Part of a small language model's weights: LayerNorm before each block.
MLP neurons of a small language model. Each row is named by its layer, matrix (up: input weights; down: output weights) and neuron, and shows model dimensions 32-223. Each number is 500 + 25 x the weight over its row's rms, rounded and kept within 0 to 999. Numbers have three digits each.
After each neuron's rows, "fires after" lists the tokens most often just before its 100 highest values on Wikipedia text that the model never trained on. A number after a token or word is its count.

L2.up21:490456508525489520511499514536471552551503538499461504470482491506512516494552481484513499530522501431503466495471461467507495528476496456454522531493515525496489516483521461519516493504489510514511456500513525524458497518455481493507524531499492522546494501510558485523549529487476493534481546478515474503442482471489489523479508584464491529492517516494492471488524471503480493509489523499466489502520509468501479534554517493490531498478496465484458512456529485505492501483505481481504468519511485525545513448513470476500506498493430512463485519524462478486477517539475527508
L2.down21:471514511467512501491455463497519513494434480449517479496498509486505525473499494497489522501503491519532483520494469504518516462506499533458541512438486495493525450505472469445532490503530479529496539500555563504479492518508496516499500498488511478480514547535492510494489473486484502489482488495470458478468513513478491522502490480483477504527486519543509513526528487488455469517508554488518546488525542525527505497534500501536471461467523519533537518491494529499441502517496518504523447470525504491525486511453522547521463501458522516519534489492493466512499526488494489470
fires after: "|---" 19, " was" 15, "|---|---" 12, "|---|---|---|---" 7

L2.up382:480502511518437506494495554500462475524496505532494490477459502489506506511545488509497500501513460498497472483439463504467434505509496543494508507532500542518497520524490493507496524488535489486486511513476516487507513479525495512475489475511492518561515528490512534530527492592474510486495506456514507518491509497483522502505438504553502496504529519512470505562540503487522506494542481473529477550471518458522526517526523510495485477525535488526516515475523515478514468504477525497527495441539478474472515491448529473519526502523448516458512480514493521533479501477473507514
L2.down382:446530497468464479498516477529490507483464502490499484488541539476520518560502477497517464540493496459547507533476465494535436516447466528490523513524509528522477477531495524502527537479519478512488531489452484506477531502495490481494457507506494498545486523482488475529522489585487543467500497482513508508487533473508526508521498521510442479507508504466528517505530516505459538481486471503502491535503484508535501501509508505463492489442507508525472511516470496511496508507448509537534475502536495472455489509510534527542478488477457509558489482486568510493492521484500492495
fires after: "\n" 52, ")\n" 19, "==\n" 9, ".\n" 7, "===\n" 6

L5.up577:483515508482478476511462526522510528502466508529453469507499514534538524485511451478483507500512463529479476494494472496499431459462513489472507522516509507474467583497470495524510521499522490505487466494519486529429519471468490508500512498502485517467526501536507512535498501512511520514517548513482467483511494501530505496531497549480485484445536474455495450555536496529509481440462520491488514527489497488451487529520518450440502498527505521517521542483497517515464525514469494514480528523480536456499485508516525506466531457548519522496525512468494469544446505509495496476
L5.down577:479527498513533511502528515483500479468517484561498494499489480519488493513532532486532497494499495532513491473489550491491507482523480501545480482467499550475505538498508488479467506456530542445547485505506453450483478492515509531519478468500434504454451528517488491513524486548524506496483535525553475484469491509512527531489505504502473501474532506494464552481493491519496528480486538554476532507495497500529484495487497478499516499537497481527513504528493509459499502483551515521513510479469540505509502479511529460466562515513478471501516486494531485529488511513469475460
fires after: " G" 21, " T" 14, " P" 13, " D" 7, " d" 7

L6.up941:437496529540515514491483550513510515520519529470479455506490502471476455485502501516502508475489497456463548506492500470476440543495495494519469462530543493450503483473480481514461499480510540478481488466537496531468469473503430521462455516500453499486540451516497513514526486531516498476567515446519547507506474499532501501456493466473512503489524495482511530513470512503543482514518521470507518509522530512510506489501456476498498516523527495517549506512474489492541476497490517518484516470487500519484485508511507497490489520507501512493540510516518502544520502444497554484
L6.down941:506514475479515496502485497516535524548504489533536498493474514559503467495500511544528490459559540499496498432478552502510531502490522496494476505465517502505550502540462481506521498479462460477527529470496533509471501483503517530487499441472537479549470503516532483501514474516487508486498499473455494508477504472469498476503513515473511499502512551483524520498519518480503510501538497504531483514513492504444477514485518482485517518528486494504545511485492496523483519516471527513478501539488457460473509462508466464500443490461521507517523442521496478487498501509468500514
fires after: "-" 22, "at" 22, "ong" 11, " out" 8, "g" 8, "ad" 6

L2.up753:427468488510438499526494511524509515543496505549508523494500508496504559473507471535530520475522498522483489510532477509496501510488472501505481548522526498502457500491468477509480517477463479442463476493459466507508527497517428478526495496537474474519512476500505535520488527525459484501520569463524492518448493526499502478494444500515480536470533495470482495553506486536487475509502523501457486513481493443498514512518481522423484537538504485498483489452534525510497476504458532527507523508519455515490503508532486504455515484498463509481502508514509498496517485471497508525
L2.down753:512532470509507504507495477507517453494484464499501494479495506472523532521502495499491481496462498540501489497520500540504459505549513475520465528509494489500452538464489526496508514514460487474487482542477447525536507472536507455478528559499548541523507493545511557502477500509513498527489486496508500494483513498507458474506433497486484507478517482466478526468506469527509492521510508503468490439504501512507557500453513514478518477504492510525499534521504501529465501493452486457516496482490490471516497482469510498478529504479551492484506485483513526530509488514522536503
fires after: " |" 27, "." 7, "2" 5, "4" 5, "6" 4, " |\n\n" 4

L8.up763:471552541494473486476471509509474501489486488535461486493486551483515492496532490436482510497510496515489545490440442423516501517477483509513496459483507514521474506502533516535456506565510517493483480491478484522479481546491503497509512499491482532502505512509485509544504461517514512501481555495578485523483495507483523530484479496534487479454531506479478546495477514517478463503470519540471509501466539483514493479554526509486489503540483473547510531443486532492524510512483536493516548496544521470489511476460505519501485495488519513510536498500518474523522491494493500490
L8.down763:516526488498479504484495468446533493543494476503519532502518504485511493461549542467480494513534481471467518481503532492525510513512528487496505476436530500526489496493479502494499517481504507486512527533502520506507490559470501450536488506527485503494472476534514484534469468532475483498491474510471515459451458486540484481500503499481515460496495473496493514562494527534459467481509493506524467501486525443554489505496509485475490530528486479546560508502476478477553537488471540487493487478454504479539500495514540497511512540508532475497515498521468493521511495518480508501
fires after: " |" 23, " re" 17, "." 14, "==" 13, "-" 7, ".\n\n" 4

L6.up830:487514499506461477492453516511488535536480511531452537499495537507467526462526511523529507524512484489505520465492468465442480521449473493526512560535512504498442546498477476525533492544524506479494479493495474502421537514496527479548494493482503515519504499479462491564547476523522559508520503497478499490470505529516509485493487518519490509472524513489502512507529489507512535492520494482506499516481502524480481474523466456460456502535524499519516521483460545525520493520470495511489501495522509529458533468511509505463518494527461494516509477516510491504473509517497540497
L6.down830:494485467482498502499525514506480499498494478534478499521489494521530475429510492502490464500465515480495467519526513493570489525489510506557524485495496534482513478527490461517495513524503473493487479430495487473468495459460553484507493461503472536519478482492515468497461454508518573460458519512523486557475490521539540507509503556471466485508475511498546524518509461472504504509514541507510485530510480501544471494508540468512502466520510525533519506506496475487484568519468480500519486503505497527509534541477539488495494512537464513488506501515500499490490516504475516473
fires after: " |" 41, " T" 8, " P" 7, ";" 6, "|---|---|---|---" 5

L5.up850:445494503521473511518483499530482481443515470441469556488493463527530460502532512471453500542526481481485496463507470483467466500509491499437482486482496533535515525520513456551512510473501493499480469556513476536474465492483507479512492508513517518530501488453541541514486487478474506551506532499528508512531478487473496501477495524515539474489508500459486498497498453527538502500483491538469494508459505450502537489505537547486480530528528496496453511492518516487480524467464502484535479496507496551437542497446529530475543504515461516475512535461503518499511519509477531508
L5.down850:505518500507505529467452499516480479520503490505451527476531509494527500543499486478500537510513458462471477494491488507479492543489503504476502500504514547477491532493537477520503530501460517484485484578515533548408449487499506493492472489500492529501500495496519488567541535502459499555515509492503502514492526507495488504476495544516500496454484475488491518496518491488543500474477533548466465515498456452520485472522510507525468550533528523500474519530456533492516489525520485486478442478485502473485519494521513512468467562511444473492510526480494491517483529491487510522
fires after: " b" 19, " B" 16, " P" 7, " L" 7, ")" 6

L5.up861:491545516485457503469498547532466504473478530509464528460470505499545498501505486473506524507500473510538542482492492481462446498471473478516478484484528503478479509487515530499516489536493470502429490522521484499471470523529452473470467496504480515503523527453507513516500467514476522483508527518515491561488512516520488507483446507509485502516546505483479475492498473503555459478443520522514462536524493502511502503521544480494443510518524527518492515493471481500512481470494506496516502493476544526494548438499483484464517525490484509479529498502541500496506465511491524479
L5.down861:529526455502473511527510489465509487536511458554496512481550519478474468478503482505432503532527487457494540526497496558495536461553474460513504522494440449501480520467480556488468530489533534508504515511495465485472505519498507480505457509495517476536498505504536515505507468490497504471522535511465521531493515512499478476510485502489466472508507474492498532512497443508464501534491531523474519496486503499456504528518513525570490492472509467463525491505508500459508496500472522547480500535502464528531533505487491474515516501436476441517507501494476556510502476516510515514
fires after: "==" 26, "-" 11, "===" 7, "\n" 6, " S" 5, " P" 5

L5.up952:480538498485501490517507510513524491461510514477520508448491493515469502515474508490491501504513511479478475476515447474516485511472445505541517507532527511501546505543498507496457498457491502508495518439493484491485465505453473526441510499509472468496503485498558533521511501543527503437506475482501514524512481493464506497491517503536516455470544483524489541547467501484502525520477532470447520472492502485517496543511474476499493500494533469460483536498501477509512466497527478470517501487515512527498543496499494517522473526483500559492537542520507509517499505506483462524
L5.down952:466502446475540494503509505520491525472513454488467464478476517476446493543481552472443486487516538519465486489519499497501485483501499508507499509472481523503495511481511507485519491499535502529466532485523486526525455500461509521488511500483530436479435504472532473517501579521471535469493481434517522530530505511504532508515533506512518460465502521470464504529503511502493540508538518492482555493509488512468481516460508470473489476476541544436514478493501515505507510523505472493509513513496496512474438522459483485503496515507488524533503497527479509498476523505513484548
fires after: "1" 18, "2" 15, "4" 9, "5" 7, "'" 7

L10.up103:497486525482480504495475533504521506486463548527466506540506517505511573499529478549519523504507520541502502479480515527457478493465472489514503498521540488497460535498487494503496528520529511465459516540491439490471511520505488438498507469550436512493521506468545518496482543520487524498518516480519491492458446539517454491536489534526512530514540522506477516529513468505519511567451492470476500495484520470520504508537479474495485513500492483487488491503518489513531547475481506530481507475467486475457525475542497490485486492498517491492493507513532487514561543475448524504
L10.down103:510495459520525435522543509473469520506482471520506482503513529479479518526503463466480497500528484510473457515500525522515464491514523504484508525479446534469427511486495500475498474555499546477449510497472523530487500525521490497483524550509492495509524513477472510462527513497539497495502510476472507465529530453510484515523509519509532501511520434468491501488463530480491494490511518481491491477506523455471544520531483515503480512506531518489490478502455493521504535513540490497478493521494527486506461530463497531520529518481548503534497461525515497493485492521531479512
fires after: " |" 20, " al" 14, "." 7, "-" 6, " and" 5, ")." 4

L5.up865:454530553474507512537497472473548483510496488474511496496471562469478518523494499514515492479512522519487514531475480490522535502470467488494549481482513502500533477515523473510477516488479521481453546472504466499511540503476520493452480533508461507560564524496525562515542478500477470475514492428549500472484510525485483510498476473489457550466490460522512552505566478497535506525459520477497514510458472515518551510515471481499471516537537493515508527462512539460515495504489477507478472507495495489523548496496486523461460514513512539460509517522487506492488491507484510518
L5.down865:529485501509542525469508472500495557509475521476470507507501497509492516463487463499499477495487503529509470480464517497556505484473459496455508514505510549527483482469499494462515529477466479530490493466496468481481511540519498475505516508517522469549454532528513491537521475465498478543495493530489474480497504508522472512527478494504500540490476500515487515472463509543444491544510482483475505504487506508479510502485548458538459494512487514486536493532533474497514535497548530482456560495484516467439500470502513498468441476490571498497514515476494519514489456480475534525
fires after: " h" 23, " H" 17, " l" 15, " c" 10, " ch" 9, " L" 7

L6.up44:440535506529478505521495539490502476513497534488480501477442485479539484497532454479506487516530473456524525459485489482501475493441489506539507527511487516471472519542469505515483510528494476468472533504441492478481478492482499484475506528514448536500517511466496528505478501523510503487511526463539478520479491522516481518498488518514473493454501500468485470522484491469547465541523444508516521544496461480499508554537495481493505480488489501487518486471487544504536478537473510505509486491542522496493531470515489477524479477479463461511513475466480479550481504505480504504
L6.down44:481509522527470502495477527519500486513502525477482487480480523501505491541520486486531504522552491474484530489505477488474456537480460487497509527507509596512518522554516391540494507488460491489506504489503466477454491547467477496467528504513473491493531541461515543541515493537494508515505526466533482512459459518482485504487492526478474484459506496491506497536497486480529511514513484509503520491482493421507508524545488547468498483503508514504512487476480559469550501508483544533526504488511494502478521473480490499506444491486481526469516507481505473545506510468450500522
fires after: "." 50, ".\n\n" 27, ".\n" 6, "==\n" 5

L5.up547:472501511542494507519484507585494528466490532511498478514506537475551486486532474530524487555514516441516498479491494482454481481464501551514513516446530518489485478501551484524470495489474530493458530515530499482510488543477490526473480452492479487536540492468487560521539480489518497478512488471542496494526494500468506524529477507499472530459498489510449517477464489474559462508485516491504501517484514504481503493530483484494532500465495485493503468513446488467525508483548498545472513498476499487504487501480509518473497497527461488475465517491484527533523525439486509472
L5.down547:497509516544571521471473513518509506517493474502514535493460508504496482497508508462540506484496501517505454463506507462478520490494502523472517551520546558523460496505510487501512509486495474462515489483484501453549486515487533502532469476471518509523506490530496538497493501517482490507501478502513510527496473498569483482474553463505502562495500545509472503510467506475519467451439537504547521517510520558493509483508529508518510492448474506481501512506526494503541502516492497503502484510445521504482479485483528488470505511486469472514490513520508465520493525460486490473
fires after: " H" 19, " m" 12, " S" 11, " N" 8, " h" 6

L5.up434:482516532515500507504500518573491506485472496496491528526471503471479479498511512457480519517535476468487507472501473488525485495510492520518511528506529504531452525531480517535490506464470481510474524536516489495488498468463475476460489495490496474519475484521495510545513503585491505476465511458474461506471457509484507486496479482542497476549522507494482496517472538506485464508475508447481473513468536490482525584505528579501514510523511511488502509481504487451518458459512464486521492479496483479470473508452488500529526495479538528499511513506508502498455502459510512522
L5.down434:461489487485523507527495470533504496495490519506473494462489504460480492517490489476529500523442509462493499510523499492480467494502517512491473468496519501483505519475518510436513501502516500472491544514523535513507460496491430473540492498479531462500481522465505485480492510538487481503491466450530480512496491541490504499502515503512519494434495510499520474501490542486508487507513513516488508450525460541505491510475465501559503496489527466531458512507510495522481484489500482511547512513521482510422469527527548492486480540501481518558461448506500466452484479521548502513
fires after: "2" 15, "8" 14, "3" 12, "5" 10, "6" 7

L2.up696:443500488490496522487460504512525476510518536531490504458493536480484488554526445506486493523520502504511524475490456482522440512440497478461508528502523524507520507509528460510530555505463521494463439509531498487492502510521507474472498500511506537486514470474527581499526519502527467523511494488546477548476505512518439511453498506468491536511530492498495473506494494492549520494496494445458492483523515483527493535522536525505492511489510516489517492478514522462527490503485492500486486517494541467490497484526439487472463491474471544492529500478498510526524513539469537520
L2.down696:483490464481510505488490554508498459540498546493484510549494509477486508495497477495516507516491500506490510464521487513530497517506474523512504523476488555518487515467518497478505500522464517526472461453522501478501554489532482488447519523528443479496461503465515529514505503491475478504498489466504458497494538494483446496481468503508478510490469463464506479491484436473545494506500475519452520481463511505489474555539528518517505521467505522530497500491491560518511513498456526528530551500503485500512515468494496536492506522487425525475519500468504516420515506500488522492
fires after: " w" 17, "ro" 8, "|---|---" 8, "\n\n" 8, "|---" 7, " co" 7

L6.up555:531530496483517521516496500506523463507479498529485520460499503529535481527556518520482514511530476522483532514474495499511502577536507500520523513504509523495523570540530509533505480468477502511496452500481486468466448479520488473480505486512478493477495481478465531500494525513519463500572479490488505492451465513484455517467496523541473485545499495481515510472539482516532464539519489483528465500487461507503537535544494468467523491500487518482476496462429536488511495520487506531472494443453498511444508457524501537494492512459514510506502499471498465473503537499451459514
L6.down555:549518487511496465545488490523531522443492500497508487489483510495499496512518463499485496489479484535486497553491473511504504482459529534526546554532512514474501482538528507501502468487516481446455471460472509540456518527519540508516495502455541516485541488491497522502516492497475563566510493528500478554518537516449503503495537503464482491530479531502489470533493557494489517509504499476531517485495536463498495511440485525504520501517493488521486531519513494506473478498486509457520543517530520493487479514490524467493519502539477531495460484513511498505484505496498508502
fires after: "om" 25, "um" 20, " v" 8, " is" 5, "or" 5

L5.up726:514509510479478504492485498502513527485515510500488456531471531476500512503531502520527513522480530500530491485505487503451497491508518462535527469492485525513507520532492481514498518553478516497514509515506493491442516528505531467488473504511490511514559492505581494524523466536511543505526525475518513497437509478519505497535484494487507516485511488436506445501510501499532492478502478481512484487506524468494512523474442508458471484496497489502526489475506495490481513484499439531457472498553446506463547494488497491492512461535453547485533517501526506475483543504503484562
L5.down726:533492473480466468503481531548513499487546535468542510505483516499490520511492461506425510491474511540516510523548514499484474500524525473461502541515530506506531521553536470479495492453479458469485511498482574527509465542509456519505492511502539444517482469512493503517467538483475495482448500537418448456529439488460532527509484468506531531536491512502477525472488489517484548497506479498547461499519510493499482476471477481485498506485495502515493513507492492491517474503508501514483500477508506500519480508459468488485497507468497519535544544498510490489502506489520478483
fires after: "ab" 31, " T" 16, "|---|---" 10, " t" 10, "|---|---|---|---" 5

L2.up278:444526471472499481499470551518479493511503491479522499494507503500458514476535487489492515535493522493502506465506485500453454488483515504527533515554523497507488541533489503517466510498504488483515507506513506465465472484502465487495520490501475484522526495460479517493508461470487496460527501470496482531507475522532510503490479490503452508471538498482517494558523453471482506478515473504514510503498524466490510503520462487479511520521519478515443529452512506503478461496461491504498488471515534523473488525520548494492520507540484560486442507472553467557515496501438568511
L2.down278:443481496491523517485475508524480511543486467481552486465542504490502541483481558510501464491483474504521461484483513482492492503517558503492479500502520540521517492494503432488487490485453475519514510544504516508475535538504530515469520458524441499529549535476494498496533471512489539469511537536460506486500494488545474459507516523482480476512488517502540464556525466479493487486533511530498526509491499505505492499522440488459521529500545491510458485514489464487506537483444521547500496477452504474479495528516477521462494494490492533505482516477528476523488496494486504510
fires after: "\n" 31, "^" 12, ")\n" 12, " T" 9, "ul" 6, "oc" 6

L5.up438:508525507498497527466514530505523497483478500517500452492516539494531526501495497551530511512517539489532496500529504458460499483496541487538494477501523530516522514515486497514514468498535530461466526504536474520485468545498496468466484510520486549474535501492533541533486457498511510483527469480513548493437520495473513509491513516524469501481515477506482479528489447484573467503464462493491508510517525492490536481517525507495511488519509461538500489518509484482515509507477476511472488516510530486529559453496444513471457499548471527489520482504504521521511484513513524566
L5.down438:508464491540492469461547502494477534504481505431517494486520513540508490489463521554540507522516515521528488505527509520469447529553480506482510487548510571516498482544460467504492509496495506512476465519487489476460500491452527453502494485479520475460495495452496509459519479484475499471479504511548490502502508504532549479542530535477484532492525515526489503457507487495494433499463505511485445497481514512508542488507481508514493525485489505450520523509533511500489518486498460516516512509489501482515502523514516500459496467508541545493515515507519531536489516517472521498
fires after: " h" 23, " l" 18, " L" 12, " H" 7, " in" 6

L5.up205:494497492497464481503513456517512503499488491515485520472531574517521501522522486493492498503502535476491484464480404498515472518436461467509511496502510515457495547503480496521475522492502503508503470477488503519436476480481500504453483506483468485540533516452547521507540506496522491493554516452486484525462481466522475477497526479476501525480542462503436511491532465515531516501477545519464493472504505471484533522500490515515477510475530467524499506476471511469509452498481503488521513491475498535508513486483478528500544506472435519568503548460563512495485512527474530496
L5.down205:485487526544487522520492482491495496526445521465473451497506510471517490502513512518498486494466476495490486472517480472513552515480524511501567470507512553521544516532449440467531478481521473542501534462488483486482540525516526512474502507508464520508510509528499490521494491468513474481489490482507503522491528495503496519485549487483506502517507502538476469497524506482506496447464510431492513522525527477497536511515547546530480508476496511522541479493509517525512460467440549511523505452510508489513513504467490498469501530480516487512511512494503530468506508501474493522
fires after: " A" 19, "|---" 17, "it" 11, "|---|---" 9, " e" 8

L5.up748:460533557511458505494475496507497496511481509481500476504519517480515496482470489483530505492500497466539524471480483445457505439503504527518501493472557510500476498480516490554446543493507526483467526502537475548498503475500535471470464499472402464520582528458537544488492515532515472531509491472493507482517528480484489496508498483515478496486487453541487510496503479497530469511478516457526438496464542513503524518511467485492495494481517503497505506522481499491507490468518514513481499489515503483519503504499518533499484493517487492495485485494470495497456515500480495524
L5.down748:502509491507437529490469487504484485536500456514541514494486510537484452469489510492508486525524466495489509491510511488477486487507491511511491520497460542498475504542521473515479478490565510500515515483534469492477466517464590460516498514501518497532487539464463461488515460533473480489497475507507503472504495475518484476504487484512483546537496537515526542475519504569475445525442493445499472484479538532524478512502533477523495500468476490500501477483541500497468507483523520461488519488456517461490512471522515504513497513499537503493504521530504520509487506484495494474
fires after: " H" 46, " h" 23, "H" 7, " wh" 5

L8.up377:461524533528514502494495482534506496492481501515462559499487523519480483479528527468500514483542483511478464519460482503501504490466450507490487507555526509485468542489524471493509509462512531519507460530516492462483517519510446493502554498550486499488460459490499506528486466513486461498507514493495445522512476524500486509526521489499515474487532505515505484474505457508546517480471462486496494531485486493502507519490515466504493512515558489515497510480506517509521458501483467516503471512500546453481505509489470546519470503512508519497527490497508497479508490521481501486
L8.down377:506482498504537518490480529513497485513526492525512515533540551503498506488472496527501507522483490549434520500516523507469525528445505516528549519500475502466511499469508500493511474555580497448456455496508489506486504485487562503474483510513539507488515495507479505499523533453497483523533488486453464474497470519529532527521532521480517511481493484492510472458500491565529484478501508518504496493482530503483458484510504491489485475480475490506462431474485493515503464577506476483514498515529512477527494499467475483481522499540539477516505499435549541487520507484499486509
fires after: " " 33, "18" 11, " (" 10, "er" 5

L2.up461:467545509505483484487477479526528494526524528477446497485509525473522477519511516525498535499510494537524469458475446501457454506504517479505502491522497521548483512489489470537491558502501506500493512495493484512439508499512485486481489494520482484539547460471474516513492509541493501466535512424520489507525444510528462518495501511541453509473543533438484476511514477518505532500511478460509505505472492457514522535515496474464448491548534465505499502474498518480491480502491500519492478475537476479517491441482497484529486471564475518487510500461530492551526506483479501544
L2.down461:466483505486481497470463501513509464507513498466484519488509544532482491594476498504474505494489495500520500448489457447422481533484515489519506502535521566522501498502520386540458517511472510494528455494486529497467512508497530499439535508506480475507491472481505517510508503520514495474524488468514500487523502510500452507502528516452481505482505520436494489459538471470538515487501496500531509516505523444482497521500471470492473509499488465476452500504517549506527543506505530526478519468527470502503511470535509495496475514526482546507494512480520492534525497498470467506
fires after: ")\n" 31, "\n" 16, "==\n" 12, "==\n\n" 8, " app" 7, " |\n\n" 5

L5.up59:490475528471453524521479474504512478507493509517518457510513575506526518484484536474514502503551479466540512509468517486492496491510475501534517500490500523499478533493510491517499474467499484473517492499510472501528481484478486434478520502510487545499546502447495504509513519523492522498508543507518458513533516577504480488491515512492476501505495506499500499545492498499494470522466451503492494485511527500521507467516530465517514486475531484504496484470497525477555465497506445535511511472539490482537526472472527572526476492517519491469523498489441509499499508487490487476
L5.down59:465529501523456545474474477536488500523485491498523538453501454533489498461520537469498524506499463503512486518479475487531477478476487546551499486509472484510486495473491625476525476504540499485497548514491457503484462491514492482500493493491468503491521518496508477500492477483473522508520502502446488506490483514506504480476519515462503514543526545478503536485477530545487467488488492499489509518472509620527473471477520484457538515454528524499490509506520522499515489509478488471498492484494510485488510524522466490546529509490487463526491515494481506466523530533514494503
fires after: " Th" 18, " H" 15, "ing" 8, "s" 6, "ed" 5, " wh" 4

L2.up674:511487551506483489468498531525464495492509503487508486448510500530506538502521511487481493524489531517537535457461496489501452505461500505529527532533525533527520569528483476486495513498500476476451475463505488479454498495509505503490507492491479507561528545483512506529504428513462511503508515509488492492490457522510479490489491507563471478474560484483512533516539496485523472464502471485486528537504503481490500547490499479495548552533499507501471529506481509482503504487495520488511497459507504474470524503497515501505496522527496502489464498484515486513517473495427529523
L2.down674:505504547517489477497489522546546506479491523466519503488523505506510541526504511472501447518489482487508503473478453529511477466499481509563516513501493550552500516458505482487493495476465472482497515506472561464478477493527499478476478454496494488546540511454505519493541427506522507518517522517484486541466488549492503443473525467506489471512542503505490494497518484489528459523483456491497525566509528506505532495472473519500481512514521447505470507479499498474504471465471499509485474463500479500469534476504478502490521503483526503474495494498517501503528497542469485501
fires after: "\n" 51, ")\n" 35

L5.up147:526531469494469493498460486495506538514481534550521502455511487502510492501508504471469500486523523501491540473508458477508501536512464485524493527516523526527501493504459530494465506475479474507494507509497512485498455467519518512454534482489470485493477514536454548515509495473517468488516520480482472534509467553510453474494518508533511492461539489479450494513520499539509507518517490519520511495477491524494473542518509508503522536532540505503480488498492526540513441437520464475524486495508486525513463496481496471481476496472492521497532474523459489510506515486513528547
L5.down147:490471511479480471494522468500520458495515524467536517522510509509503498480465520522449540483470533525493496502503503459509517517523505504477486497501487509482490515528511615467491534504511488507494489472520508527555514432502506505484464503518523483493454487500505466506526516518516517529472493492538528493527468493512517482504496488483504460557520503514511481485532504515517493510489508493494531496511475601475502532474477522532483536527516534474502461526472494493482498476487541473485523510475530500441495483490526529478467481510463463493520477492496522472475503526520466486
fires after: "4" 12, "1" 11, "'" 8, "8" 7, " includ" 7, " m" 7

L5.up656:460506484512465478534481505529515487506497554517473520462463505470519536529505451514544494473532459483496467499487468494505491512474497515517522501533505541486463493535471502533459488494529514450453533533502500509463504483517465536495487535526503501519497529480488511518523522529519502528473510491508470489490510494496460544513477524520475523517541513524461479512460508507502491505516525492476503536474486495509488523513509528500498493513553476529440512462500486499521519514473506514493504511532480488504505456488491495515454519530473501508532484515526461544521527501485525462
L5.down656:495473518544468493463522486448482504514475515515479545474499492472478502495509478504495492524521530480508546530529515510486530540548481482504502486509502561481514533460459489479509522454493500485483517422527510462464484480540483449497501521489509488509474530480519531502508483554494501496491515504506506473478549507434543489492462542493470492509515501510502509508460513535527495464486482500499523511477514522506498503476500501452549454519496497524476526530513511471475495511465518458498523505506534538486501481473547491513515493490464523528510487535426538513546509493469499510
fires after: "\n" 69, ")\n" 17, " at" 8, " for" 6

L10.up162:452497506490498486469491487521486500528527466536503543507490525530495510527520490517446474464492497462469541462469514522488500511481489537507468470535506510508511484483464478492502490453492488480507453520501505510454492502496494509505508498522499549532481496492494486518470448491479480509491495472495466448475492520491495521505511525470500528531516446522528478571453525518498495473489461498528471521495504499505470522463509499470473473530521556534466507452494532478531495482482526497506492504481504496538540515475520517550516481490540495436537511487515466538504481521470459480
L10.down162:514517475506502462496479509494515490535449482486528489470507539510481492505479496539520531472502511493467522504499498508513511493523488484446465491543457496472473499529496507458485506480510525458472519513495471526487529457527498478566497531509474494510480485471506506550478503480500488548523457476497467493523509505472539544460511501518509502503487474522478523518484432500501545509480462485509472474501531528495522483545502489461500506489508541508513468515518495484506468538512494501506507478498473531538445481505515558538542497516511498513469566509491528534502502505515532492
fires after: " " 27, "–" 5, "k" 5, " An" 5, " (" 4, "l" 4

L6.up648:461498489514500519475456503493476500505507526498444507482451479473506508514522535486523478493535464507520538485470539506485489546472496488520490470494537492451496512469499469540515488455493517523485502512536481501459437483509503510488489519479464509530510485486514495527516454526500492534557520472511496492516483550546501459501505497491485472492479515488544489519542446519496553472489470548522506459446504501508493567561492494437493498469467513485505535510486506499515477472514532515525508498522529488491509489472498472483520476442474520543507503539520500536478516451474523469
L6.down648:499501508532495508490507508533436486494481459553491522502486473470520477496476512458475475545504496514541504479514513470517488520538534505487496481544509519504493482525501472471492506493421457539481520487561490520509503537473499486512493520454508525539503495500495534494519527490506489505467478491515540478474509469472491537530478491546534477499481557505520507491471496497543529481490546537510510501497507487446448494486494495508507476497504521504479458507500492515505472512495455522532479499507482505494509532441509481507521529477487492508494469491485481488499561508541481518
fires after: "-" 28, "n" 14, "ac" 13, "i" 10, "c" 6, "at" 6

L5.up313:503504541499483525458519523507483492512486499512488476473511512449574461490505505457496488528508490465532502482503488525486469525513471452517480515480476504522490554471505487543490479521532433510481480474531478499439467498521466464506500528505512498536492520499519524552539491492459506488513502509498495513474471502492458515500482486527454477508507495519479457524518454528534531497490497524487488485471574477498539525529508486503503517491524457509504502473469513514490506489494535510532499519465486500515506440483464523481510498535455499507502509524504471548464515514506572479
L5.down313:509495533492490519517531481507494456490471490507473469453511511460502469497514510485465446520437507528498483568495504528542472511513481420469513500467506492445507523469492430527498500532487504524520509489478472487493496498515546512513504508478517473557501489514502502509501515455495500489501480517490513505534504464453486523556472479443490497526518486512499499499497477497444533482479513485527533464498542491474513523479508484519483532484475494508545550471529539508500477511478504485505534472446517494529509491554500480545524495466488507521519510523519500505494510535498528486
fires after: " (" 51, "==" 11, "===" 9, "\n" 4

L5.up481:444498525515493530492460510502435485528535532517458514496483488528502453521498484506507488520489459476500521500488479513520462477502501494487522494506514522508518481497551506491495492483465494478503453541510503502458511506486485498480509508471486530502481512529527500521485452497451466580500479426466458513493501518517518499467468515471498513480490471486492480524536465523487473553468473497493478531483471513504539517516464489525535481481535443518513516474495502466525488477488485527518521453521479477492504479502505554500504507542469476517475533532487505488545523499459487479
L5.down481:528468460572506493490469533460527512536491498488475531474510469478559543521521466490546533516485496504522433473503482533502523516467505506515452499495540593518532500462519533493507471503489541473495529528504524515462508501484515458471486498483482500514499480511483494522527510509487487523479514499535478530455522515493525523453490500520522500496502479509495494537514502506494491535461537496448494503529458491526488504477498518491477479467513490512478507506462513489476511513500527515511478505502466469477535491489500494498490563524444490531479514465498517545543519480510467488
fires after: " b" 35, ")" 12, "ir" 7, " d" 7, "eng" 6, "b" 5